config = dict(
    num_attention_heads=10,
    num_key_value_heads=10,
    rope_theta=10000.0,
    bias='all',
    tie_word_embeddings=True,
    schedule='wsd',
    dataset='wikipedia_en',
)
MLP neurons of a small language model. Each row is named by its layer, matrix (up: input weights) and neuron, and shows model dimensions 181-244. Each number is 200 + 40 x the weight over its row's rms, rounded and kept within 0 to 999.
A block is one neuron, or neurons of one layer that tend to fire together. After each block is what it responds to, as a language model described it from the Wikipedia text at the highest values.

L6.up1166,245,207,201,191,197,276,256,232,209,175,221,224,276,217,248,199,180,202,171,201,259,230,214,165,174,204,221,132,199,241,225,179,265,238,242,223,266,234,171,223,213,70,154,180,215,247,162,131,166,186,224,207,230,152,172,147,206,237,341,186,160,207,188,233
Responds to: Romance-language name endings

L4.up471,185,218,175,193,194,311,186,247,217,176,137,161,224,268,267,194,207,158,164,107,198,207,281,259,134,172,280,153,150,211,187,278,236,201,209,185,234,152,219,210,186,171,265,242,193,191,199,152,197,127,242,163,258,205,252,124,185,265,202,216,204,161,249,175
L4.up580,198,183,200,295,181,185,216,153,223,129,284,232,230,189,207,185,192,173,162,225,132,175,208,151,195,213,230,158,238,248,164,153,202,217,228,236,238,191,135,182,174,138,236,265,204,241,143,191,139,207,213,176,224,215,231,236,167,281,215,174,233,161,205,220
L4.up623,139,224,203,221,165,209,213,176,206,191,207,158,247,174,134,141,190,167,209,248,145,177,267,173,178,230,272,213,234,197,165,266,266,245,171,260,193,182,181,196,184,183,210,181,238,240,201,207,225,259,205,140,262,146,203,111,281,248,216,172,149,249,209,217
L4.up658,250,263,219,280,127,159,175,171,112,185,171,193,179,221,182,160,143,198,224,247,160,213,328,155,183,174,238,194,114,233,225,173,221,137,148,263,254,206,179,179,193,259,219,171,263,219,199,185,172,225,166,248,166,194,288,135,238,200,159,154,212,130,181,196
L4.up773,228,277,234,273,228,170,202,247,149,176,140,234,134,244,193,188,259,270,222,175,190,214,207,209,195,200,226,152,209,147,201,238,241,135,258,171,211,288,189,236,200,218,240,221,158,190,260,200,198,195,164,182,265,241,190,212,181,198,170,183,210,147,164,250
L4.up867,203,155,214,193,179,223,149,238,185,154,286,198,127,169,195,149,181,166,246,211,155,113,198,134,243,175,128,160,217,221,227,191,118,202,178,191,233,263,231,228,244,152,203,187,144,187,175,200,151,222,200,217,237,167,136,132,214,253,168,160,179,161,190,184
L4.up898,240,155,199,291,211,227,207,202,177,255,179,178,231,190,189,136,238,257,226,264,187,234,252,159,233,162,188,267,241,195,156,159,172,181,214,257,217,186,195,212,201,203,230,157,183,235,208,204,220,186,235,205,207,194,214,163,221,180,235,139,136,143,189,175
L4.up1329,173,168,243,250,238,192,191,216,252,145,243,216,183,242,233,205,236,202,204,145,168,201,245,157,151,148,215,163,183,243,180,167,294,299,200,177,181,197,123,91,194,188,234,218,151,208,213,185,151,163,202,209,217,158,229,156,154,280,202,164,208,141,243,219
Responds to: Institution name heads

L2.up488,180,51,189,262,201,214,138,197,226,178,177,198,229,180,186,164,214,199,197,192,170,207,281,171,188,210,247,179,158,269,144,133,193,169,231,237,238,194,209,198,243,181,152,234,213,160,191,250,168,236,181,131,211,231,199,162,153,189,184,224,187,169,203,199
L2.up596,191,156,167,206,149,214,203,172,156,189,209,231,191,158,181,191,183,229,188,181,194,239,267,203,196,118,219,221,264,215,250,187,189,169,227,157,184,212,226,193,139,184,190,245,124,148,124,194,160,150,208,216,212,148,186,287,185,219,198,251,188,209,150,206
L2.up856,88,204,217,255,210,280,218,178,165,198,147,193,266,212,153,83,161,133,235,225,193,263,207,223,244,182,233,179,207,182,186,198,215,192,180,210,185,214,122,194,176,164,301,178,187,185,241,211,180,220,243,217,114,147,211,210,193,220,250,161,196,168,203,147
L2.up960,147,200,166,162,163,244,218,132,277,200,183,194,289,242,262,191,223,233,148,165,168,226,246,204,215,221,88,138,140,193,224,252,129,239,132,262,216,194,243,193,204,152,206,231,162,209,173,181,185,156,213,204,232,175,169,179,233,210,120,228,202,159,247,126
L2.up1028,253,283,158,212,163,145,250,128,188,237,262,229,172,150,127,152,168,262,180,205,238,156,241,232,225,184,163,257,211,217,181,214,289,276,246,267,212,136,197,209,204,139,181,253,249,167,232,178,184,201,216,216,183,140,163,175,244,189,192,159,228,167,176,172
L2.up1377,199,219,199,237,121,163,240,150,177,133,197,212,195,244,243,274,195,209,210,245,228,166,221,172,165,172,226,191,204,225,245,223,244,187,151,200,255,216,224,170,222,210,210,197,105,205,230,226,174,195,235,182,212,180,178,180,152,253,225,198,197,247,161,124
L2.up1468,175,171,179,156,218,208,228,146,158,181,282,176,162,169,218,162,157,212,236,142,181,197,247,251,196,179,145,235,174,164,291,190,192,166,275,159,178,226,211,174,210,224,186,212,176,211,190,292,154,225,173,153,246,144,205,213,188,268,203,255,222,159,182,229
L2.up1501,196,241,185,206,215,140,208,227,189,149,171,173,196,171,174,144,287,289,214,195,214,167,270,200,132,238,203,240,189,188,207,174,196,166,211,232,207,308,124,220,212,217,165,220,216,113,240,284,216,250,91,210,200,223,234,240,253,208,210,143,219,222,203,273
Responds to: Single letter or digit pieces

L6.up1002,162,246,175,205,186,259,108,211,206,157,186,172,176,217,228,176,123,250,162,170,172,131,166,200,193,186,201,215,126,317,180,177,176,183,137,198,176,215,194,243,173,181,141,271,238,230,281,157,181,186,239,229,212,223,248,242,208,219,257,210,150,146,260,248
Responds to: Surname first letters

L4.up37,165,225,199,173,188,223,117,173,258,123,231,154,216,229,238,214,168,191,140,165,198,244,266,194,188,170,230,203,195,200,168,158,141,203,166,214,159,211,213,178,179,174,231,208,242,227,149,199,197,205,192,234,262,175,225,191,161,278,274,157,159,241,226,171
L4.up332,112,255,116,196,199,208,213,267,198,142,143,164,166,224,186,182,214,145,187,185,254,164,223,167,169,297,216,150,230,301,208,219,211,180,166,253,254,246,208,145,210,173,175,275,218,244,150,171,92,235,202,157,157,252,235,225,171,195,201,198,202,267,202,241
L4.up651,209,287,180,232,193,156,142,261,206,156,208,235,251,246,177,223,162,179,154,257,239,185,238,174,278,203,220,150,227,234,199,146,159,223,193,186,220,151,203,129,222,110,229,163,144,175,152,167,163,239,225,206,177,154,174,223,179,236,241,185,220,184,109,249
L4.up800,207,203,195,163,170,211,255,205,229,258,168,222,236,201,186,199,200,236,239,162,249,203,181,278,209,232,181,209,256,199,222,250,211,207,161,221,198,254,218,192,163,201,237,213,301,236,162,185,173,254,146,197,229,172,173,168,164,248,200,185,180,166,276,131
L4.up820,235,169,271,251,151,254,158,160,194,206,165,232,178,225,118,131,166,148,248,237,181,137,206,220,187,200,244,193,172,228,238,265,218,253,273,212,198,184,263,152,162,151,204,188,252,233,173,181,192,138,277,222,177,145,224,165,239,235,216,197,235,187,152,208
L4.up914,228,186,308,239,135,238,144,137,228,206,202,158,248,222,195,182,152,231,208,222,220,219,241,203,152,184,287,193,131,246,261,188,162,247,155,257,227,200,114,209,189,183,174,198,248,176,157,220,147,152,233,142,179,136,256,174,208,292,253,197,196,206,158,229
L4.up950,185,222,119,192,206,284,154,223,223,218,250,194,164,155,255,97,230,178,183,173,184,205,194,164,177,184,188,278,111,247,160,259,257,194,263,275,221,160,182,145,207,192,172,244,161,229,149,218,184,82,198,233,171,224,173,143,194,230,288,224,169,208,181,238
L4.up1002,192,150,205,184,219,260,188,185,270,193,227,145,285,239,247,235,179,249,111,158,210,215,235,209,206,274,226,123,186,166,237,190,205,220,197,218,170,182,221,124,206,160,215,200,218,296,186,139,177,198,242,168,220,125,173,227,212,261,197,223,190,159,302,154
Responds to: Name-final subword pieces

L2.up40,157,158,96,284,262,202,155,208,191,192,170,177,183,110,238,255,231,258,220,222,257,142,188,209,193,237,145,201,231,202,238,301,134,255,201,185,185,264,140,137,206,153,225,159,101,146,242,229,200,205,212,259,183,204,240,258,151,154,178,165,181,213,229,160
L2.up252,193,140,158,248,210,197,204,172,149,251,217,285,310,267,160,185,275,239,195,173,213,217,289,279,135,207,220,199,244,199,84,248,273,131,156,166,194,231,169,208,216,174,210,155,178,204,201,182,201,240,185,210,76,188,230,178,187,207,149,190,200,180,167,189
L2.up315,250,143,164,224,272,150,231,192,220,196,213,168,194,231,207,261,138,302,201,219,166,120,192,232,226,203,193,208,240,166,200,278,254,195,267,201,232,223,174,126,160,183,155,130,216,226,248,210,160,239,230,179,238,122,215,266,129,174,262,189,174,172,223,100
L2.up357,180,218,161,213,171,117,240,250,231,168,326,254,250,244,243,192,195,214,181,227,164,202,227,172,209,227,188,185,205,225,156,262,217,222,178,300,256,252,189,170,222,200,284,153,149,255,214,141,232,215,210,147,121,206,224,217,222,186,265,132,184,206,177,261
L2.up386,196,160,235,179,185,147,229,243,168,181,226,178,217,190,227,214,266,270,235,221,220,143,229,137,232,305,211,262,148,203,202,210,132,183,210,227,247,184,214,122,158,203,180,209,170,152,195,229,191,200,178,115,207,254,220,218,211,199,276,237,182,247,209,242
L2.up533,152,153,252,189,241,206,178,174,207,261,226,268,141,124,236,198,205,237,132,167,162,231,176,224,197,204,170,222,218,195,169,202,203,133,250,219,224,204,166,190,173,170,226,190,235,177,219,208,159,236,157,191,170,143,192,221,222,176,167,220,198,88,241,221
L2.up989,175,162,212,181,217,188,277,142,152,156,235,273,179,144,146,196,147,316,153,301,247,205,246,215,189,183,244,202,216,184,236,194,180,145,282,230,225,160,192,265,224,196,251,176,254,165,139,159,260,225,251,184,193,160,216,187,267,216,222,206,147,167,163,287
L2.up1402,195,226,210,194,194,129,223,248,191,123,187,178,209,155,225,196,185,216,175,134,268,148,212,243,182,196,205,219,195,273,216,176,161,145,301,245,179,287,151,193,112,199,241,150,252,173,225,190,188,212,226,180,226,170,185,158,192,235,214,178,134,140,178,175
Responds to: Nationality adjectives and year digits

L4.up102,205,184,201,193,198,147,245,235,271,137,258,242,279,187,206,180,140,232,179,213,230,177,195,77,155,201,205,138,183,186,235,206,220,226,185,171,271,296,105,180,186,155,226,260,218,246,202,234,120,263,233,250,196,177,152,208,201,182,250,151,158,180,211,220
L4.up209,281,158,271,177,193,222,227,153,193,190,102,238,285,230,184,129,209,223,184,277,196,231,178,220,150,179,257,156,199,232,235,235,177,272,179,213,213,148,131,166,175,205,283,211,219,188,169,133,153,225,220,205,242,113,148,238,193,224,272,194,187,221,187,196
L4.up245,214,223,192,234,273,241,222,195,232,146,215,279,169,258,209,192,85,268,199,169,97,140,202,220,166,226,113,173,171,215,195,219,264,220,213,165,206,217,164,188,143,77,205,208,202,179,233,178,226,203,197,217,225,202,166,176,240,204,235,191,154,218,197,191
L4.up335,193,220,152,230,196,256,229,158,172,205,204,206,244,145,222,190,201,210,151,196,192,211,173,131,177,231,171,165,204,292,196,235,177,209,226,203,132,210,218,237,179,161,190,162,206,194,126,230,233,215,208,231,197,152,184,224,193,155,320,215,174,208,252,185
L4.up483,163,216,216,203,193,169,208,217,241,164,172,179,199,167,225,170,227,259,211,219,214,245,174,239,198,204,192,192,178,233,206,265,234,224,192,259,258,134,153,152,255,122,237,198,192,230,209,168,47,205,237,238,225,195,153,130,192,204,249,211,165,208,168,223
L4.up516,237,182,167,169,214,226,145,131,256,208,269,199,220,193,191,210,232,158,225,241,142,161,265,162,194,233,208,217,159,143,165,234,253,287,216,270,190,234,144,142,197,143,188,190,203,255,154,189,150,148,247,266,207,209,252,205,289,175,260,206,224,224,182,174
L4.up1082,210,246,246,180,163,224,234,182,229,225,259,206,200,132,182,195,135,237,182,225,188,250,255,196,182,289,229,157,163,227,154,240,250,304,155,206,174,232,127,183,258,184,208,196,227,224,158,258,103,153,223,239,134,228,181,126,155,260,252,181,176,224,200,214
L4.up1084,179,200,233,240,209,275,209,191,228,152,272,185,240,225,270,209,169,271,187,166,175,202,228,192,166,232,208,148,211,235,123,158,260,158,235,221,317,181,156,143,192,135,177,170,211,231,232,204,239,177,220,264,324,192,197,136,256,249,243,204,176,243,232,271
Responds to: Romance name word-endings

L4.up36,256,132,257,267,160,193,201,194,281,140,252,256,169,151,200,197,178,214,158,212,166,194,231,211,205,202,235,193,216,224,207,239,210,141,207,182,206,301,167,189,232,104,158,182,217,179,213,188,150,234,237,214,243,210,302,241,158,310,207,159,207,161,188,175
L4.up144,212,156,262,182,136,231,156,149,160,216,237,261,166,132,235,229,213,206,211,139,220,162,226,185,147,193,227,233,199,206,179,219,178,234,188,198,157,172,193,255,168,200,193,181,266,211,196,180,147,188,266,122,197,227,195,140,271,250,227,180,136,175,143,241
L4.up171,257,200,183,196,87,200,203,218,232,191,157,181,129,238,157,186,157,258,225,225,251,202,217,130,272,191,138,242,169,221,221,210,190,234,185,159,204,260,161,152,225,129,189,170,200,176,233,156,217,152,214,258,165,166,184,230,170,214,212,193,107,162,228,243
L4.up780,212,174,128,182,224,240,158,115,203,192,280,209,220,198,236,131,213,202,278,221,207,204,235,132,171,173,158,166,160,185,238,202,267,205,194,261,152,196,151,191,211,222,215,267,199,227,273,179,173,185,230,229,249,155,273,131,222,169,197,111,150,218,226,132
L4.up881,161,271,276,238,257,234,166,134,223,184,164,207,186,159,215,211,116,170,188,206,174,242,189,285,165,230,212,223,179,207,224,204,230,227,193,268,225,160,183,106,191,210,211,177,160,146,222,185,147,190,210,198,202,156,232,118,188,199,211,210,194,159,215,159
L4.up941,229,186,170,230,215,188,209,150,166,190,196,201,170,187,184,212,194,209,237,231,218,192,185,120,199,207,179,155,183,215,248,155,131,136,149,240,207,177,176,183,193,210,268,132,137,217,210,193,179,111,143,198,152,236,164,154,245,222,203,164,210,198,224,199
L4.up1085,239,242,217,151,189,190,183,161,189,184,268,155,160,250,193,135,216,301,213,187,238,178,156,211,144,190,196,249,188,211,243,237,197,210,210,217,187,190,96,195,162,161,164,199,194,188,253,236,183,196,236,90,275,243,263,184,178,268,208,152,214,158,253,160
L4.up1463,195,196,326,201,204,195,190,161,248,213,225,187,200,261,120,273,156,216,246,221,192,195,224,189,87,160,209,199,144,231,189,217,233,207,166,217,163,224,196,154,174,211,236,191,245,241,271,194,197,143,267,172,264,141,200,191,232,231,226,143,172,162,234,184
Responds to: Capitalized name-initial fragments

L6.up1019,185,229,160,234,270,257,143,193,169,190,261,229,261,224,194,205,184,145,206,190,230,162,219,277,134,235,173,181,208,229,242,200,209,182,283,218,157,153,149,259,150,158,153,158,140,175,184,212,166,140,196,216,197,249,260,258,173,211,178,216,195,174,184,138
Responds to: Inner pieces of personal names

L2.up300,240,136,78,158,173,221,180,247,205,131,185,154,226,210,256,167,193,182,190,232,180,155,166,175,223,206,140,171,148,105,214,176,215,147,204,220,266,189,186,212,150,214,201,197,156,142,198,239,186,163,210,215,192,218,276,233,277,214,205,103,208,195,239,187
L2.up424,178,165,134,223,153,237,231,242,184,217,215,206,275,245,170,143,199,243,175,264,213,330,236,241,168,261,260,216,243,180,162,254,235,207,224,213,233,309,225,165,199,207,313,246,147,109,200,170,195,188,215,195,221,178,211,269,254,165,152,153,222,220,243,224
L2.up459,200,211,284,254,229,171,226,145,233,194,240,235,275,161,192,237,209,282,223,148,182,249,134,151,212,207,219,180,216,243,174,200,132,157,218,109,211,172,162,141,224,220,263,204,167,150,103,242,170,252,185,210,198,185,208,214,215,232,189,196,211,191,214,183
L2.up607,130,183,177,233,213,267,197,238,226,231,197,233,191,243,182,157,195,267,196,187,237,222,254,207,214,171,222,183,207,156,175,173,235,197,190,146,220,226,207,158,185,198,288,207,164,183,161,202,213,210,279,226,232,244,182,220,147,193,175,199,162,151,211,220
L2.up967,97,145,136,249,225,258,169,226,144,177,225,218,194,134,223,94,202,232,146,168,225,159,260,224,207,205,154,149,208,182,229,155,224,155,219,242,190,230,254,247,119,189,183,191,223,201,170,206,205,245,157,150,212,208,267,206,249,192,258,105,225,140,106,137
L2.up1060,208,172,211,184,256,148,135,156,141,210,246,201,176,198,133,195,196,269,214,184,226,204,200,197,207,139,253,200,234,191,230,235,265,151,161,212,230,151,241,157,150,213,226,264,127,174,142,227,243,181,186,245,251,172,211,189,223,244,238,221,278,216,148,237
L2.up1137,219,108,138,278,175,174,157,247,184,227,133,272,192,251,258,140,221,164,228,218,247,220,264,233,147,216,201,148,199,207,135,166,248,211,168,170,259,222,148,208,174,221,320,274,213,188,188,172,118,194,228,259,130,176,193,168,165,161,177,228,279,149,223,194
L2.up1378,179,203,215,243,238,129,199,234,230,216,164,183,214,222,84,178,138,207,236,190,240,241,190,208,181,297,208,223,248,204,240,244,233,250,226,204,232,260,254,247,186,113,188,180,164,221,209,224,233,205,194,198,194,217,179,140,171,191,221,133,172,196,167,204
Responds to: University in institution names

L6.up1356,204,220,234,207,212,220,172,297,159,209,206,188,205,199,131,108,128,218,245,256,204,231,213,194,138,211,250,252,131,180,180,150,194,225,218,195,213,149,184,149,163,182,254,163,188,168,275,184,154,181,190,219,202,161,192,190,232,226,198,88,179,221,175,228
Responds to: Title and institution nouns

L4.up136,179,203,213,246,200,229,209,164,91,137,205,209,180,138,324,222,226,205,181,191,180,193,194,111,175,151,135,210,250,133,195,92,276,233,191,236,223,263,236,213,157,177,152,123,213,195,187,227,129,161,189,239,187,213,212,227,193,237,204,200,161,215,171,201
L4.up179,201,186,255,195,201,161,201,115,188,193,156,138,196,225,285,162,184,191,160,247,156,277,231,260,205,195,244,214,182,199,186,236,212,215,148,235,193,198,134,135,162,141,215,149,267,152,198,255,195,188,225,217,183,168,203,166,232,165,220,212,181,199,218,260
L4.up389,192,260,248,194,276,184,252,180,212,138,218,197,184,99,212,242,140,253,154,136,187,153,256,222,129,198,192,197,230,173,177,230,213,194,240,215,185,242,202,246,130,230,322,201,176,318,124,194,193,193,242,169,184,241,165,220,212,278,208,208,184,142,197,156
L4.up1068,257,217,225,220,226,202,175,213,225,205,201,141,209,166,228,199,269,176,207,184,168,142,220,189,228,149,162,214,270,264,183,275,200,214,231,208,233,241,175,173,206,218,209,116,220,242,99,176,208,238,232,147,204,161,258,166,159,257,308,273,193,164,227,210
L4.up1183,138,254,251,224,225,163,194,185,183,111,233,234,191,204,195,148,142,145,183,217,191,196,199,189,188,195,212,204,166,226,168,207,226,197,251,198,164,168,146,181,167,89,172,155,236,113,202,235,223,282,160,162,225,214,212,179,247,195,323,168,188,195,186,177
L4.up1246,122,262,200,199,209,210,96,134,129,162,204,142,182,207,304,215,209,158,177,235,139,192,143,203,176,154,195,194,231,158,242,199,281,213,136,152,206,243,217,199,213,177,205,179,197,175,158,162,241,174,208,176,203,194,200,204,222,197,157,226,135,192,183,125
L4.up1371,222,244,191,204,193,138,205,257,174,197,237,173,221,174,179,252,152,181,194,134,134,158,222,142,160,162,182,224,256,175,255,148,200,187,246,324,170,263,180,237,182,204,257,222,246,207,164,198,209,276,233,158,170,216,191,234,165,203,295,225,132,253,276,171
L4.up1374,179,220,172,220,230,224,158,122,167,201,226,199,205,176,226,251,207,246,154,121,189,202,213,235,189,195,259,251,186,379,181,269,295,192,193,295,171,182,143,165,130,192,227,220,267,122,160,200,206,184,209,217,191,195,247,185,170,279,157,243,268,171,220,214
Responds to: Nationality adjective endings

L2.up337,219,237,247,242,187,123,246,243,217,168,224,188,189,197,182,234,260,172,110,231,225,201,190,250,134,163,183,202,185,239,141,170,263,134,170,246,195,166,161,189,175,215,219,249,207,238,158,211,167,172,201,201,158,212,245,143,270,198,196,168,188,202,215,222
L2.up503,154,202,181,241,258,183,225,185,170,158,117,124,186,187,269,205,213,230,188,239,203,259,286,225,215,204,204,203,184,234,189,249,219,212,216,240,214,176,221,208,172,209,201,196,156,256,206,217,182,141,258,225,220,216,193,218,199,231,187,254,229,211,233,249
L2.up761,230,175,151,276,126,151,225,157,272,271,141,179,202,183,179,154,185,193,153,178,271,213,268,229,220,251,198,171,195,165,264,257,134,187,205,197,246,205,186,188,217,221,210,219,226,201,175,227,196,169,233,202,146,191,159,202,281,201,182,134,202,247,203,174
L2.up772,157,169,167,213,282,230,223,182,128,198,218,202,174,156,224,180,185,180,250,210,238,143,135,210,162,200,217,172,155,160,254,244,164,145,293,266,217,256,219,97,152,233,184,200,219,253,203,215,206,160,229,204,256,140,245,215,182,191,229,190,143,180,146,203
L2.up816,206,185,148,240,172,175,255,191,229,222,125,231,285,124,194,196,196,245,229,182,208,211,210,201,235,158,200,234,214,180,172,261,155,187,170,245,205,201,246,118,206,250,230,241,257,157,132,190,193,238,262,173,210,178,178,166,220,171,219,256,335,130,182,279
L2.up1206,135,223,173,226,170,188,215,241,256,164,220,172,195,184,165,246,229,193,133,189,244,217,201,142,179,217,202,133,146,157,168,211,232,150,214,271,234,203,284,280,193,174,225,168,137,172,195,160,134,170,266,238,252,144,153,141,272,152,162,203,150,116,235,243
L2.up1374,170,237,187,175,296,198,254,142,217,137,199,277,214,202,153,202,169,217,189,208,199,186,223,171,171,256,226,243,190,128,215,269,182,212,191,203,250,106,212,194,172,194,210,156,184,190,237,153,245,196,164,165,225,217,179,259,181,143,229,231,164,170,241,256
L2.up1453,167,128,178,132,192,218,143,275,212,212,173,279,189,193,184,181,230,185,157,236,207,246,202,211,207,251,194,228,151,213,216,163,210,245,221,236,202,189,236,226,180,271,188,187,230,194,127,194,135,165,202,243,248,219,189,136,227,180,276,232,223,199,196,235
Responds to: Proper-name final pieces

L6.up1004,192,245,289,123,266,240,202,185,191,208,248,241,159,207,215,127,181,150,212,228,229,225,259,208,163,164,216,181,252,211,222,204,207,182,204,204,250,264,90,197,175,130,201,151,233,216,179,207,201,257,214,136,179,203,244,178,126,302,268,213,200,191,195,183
Responds to: Foreign-name word pieces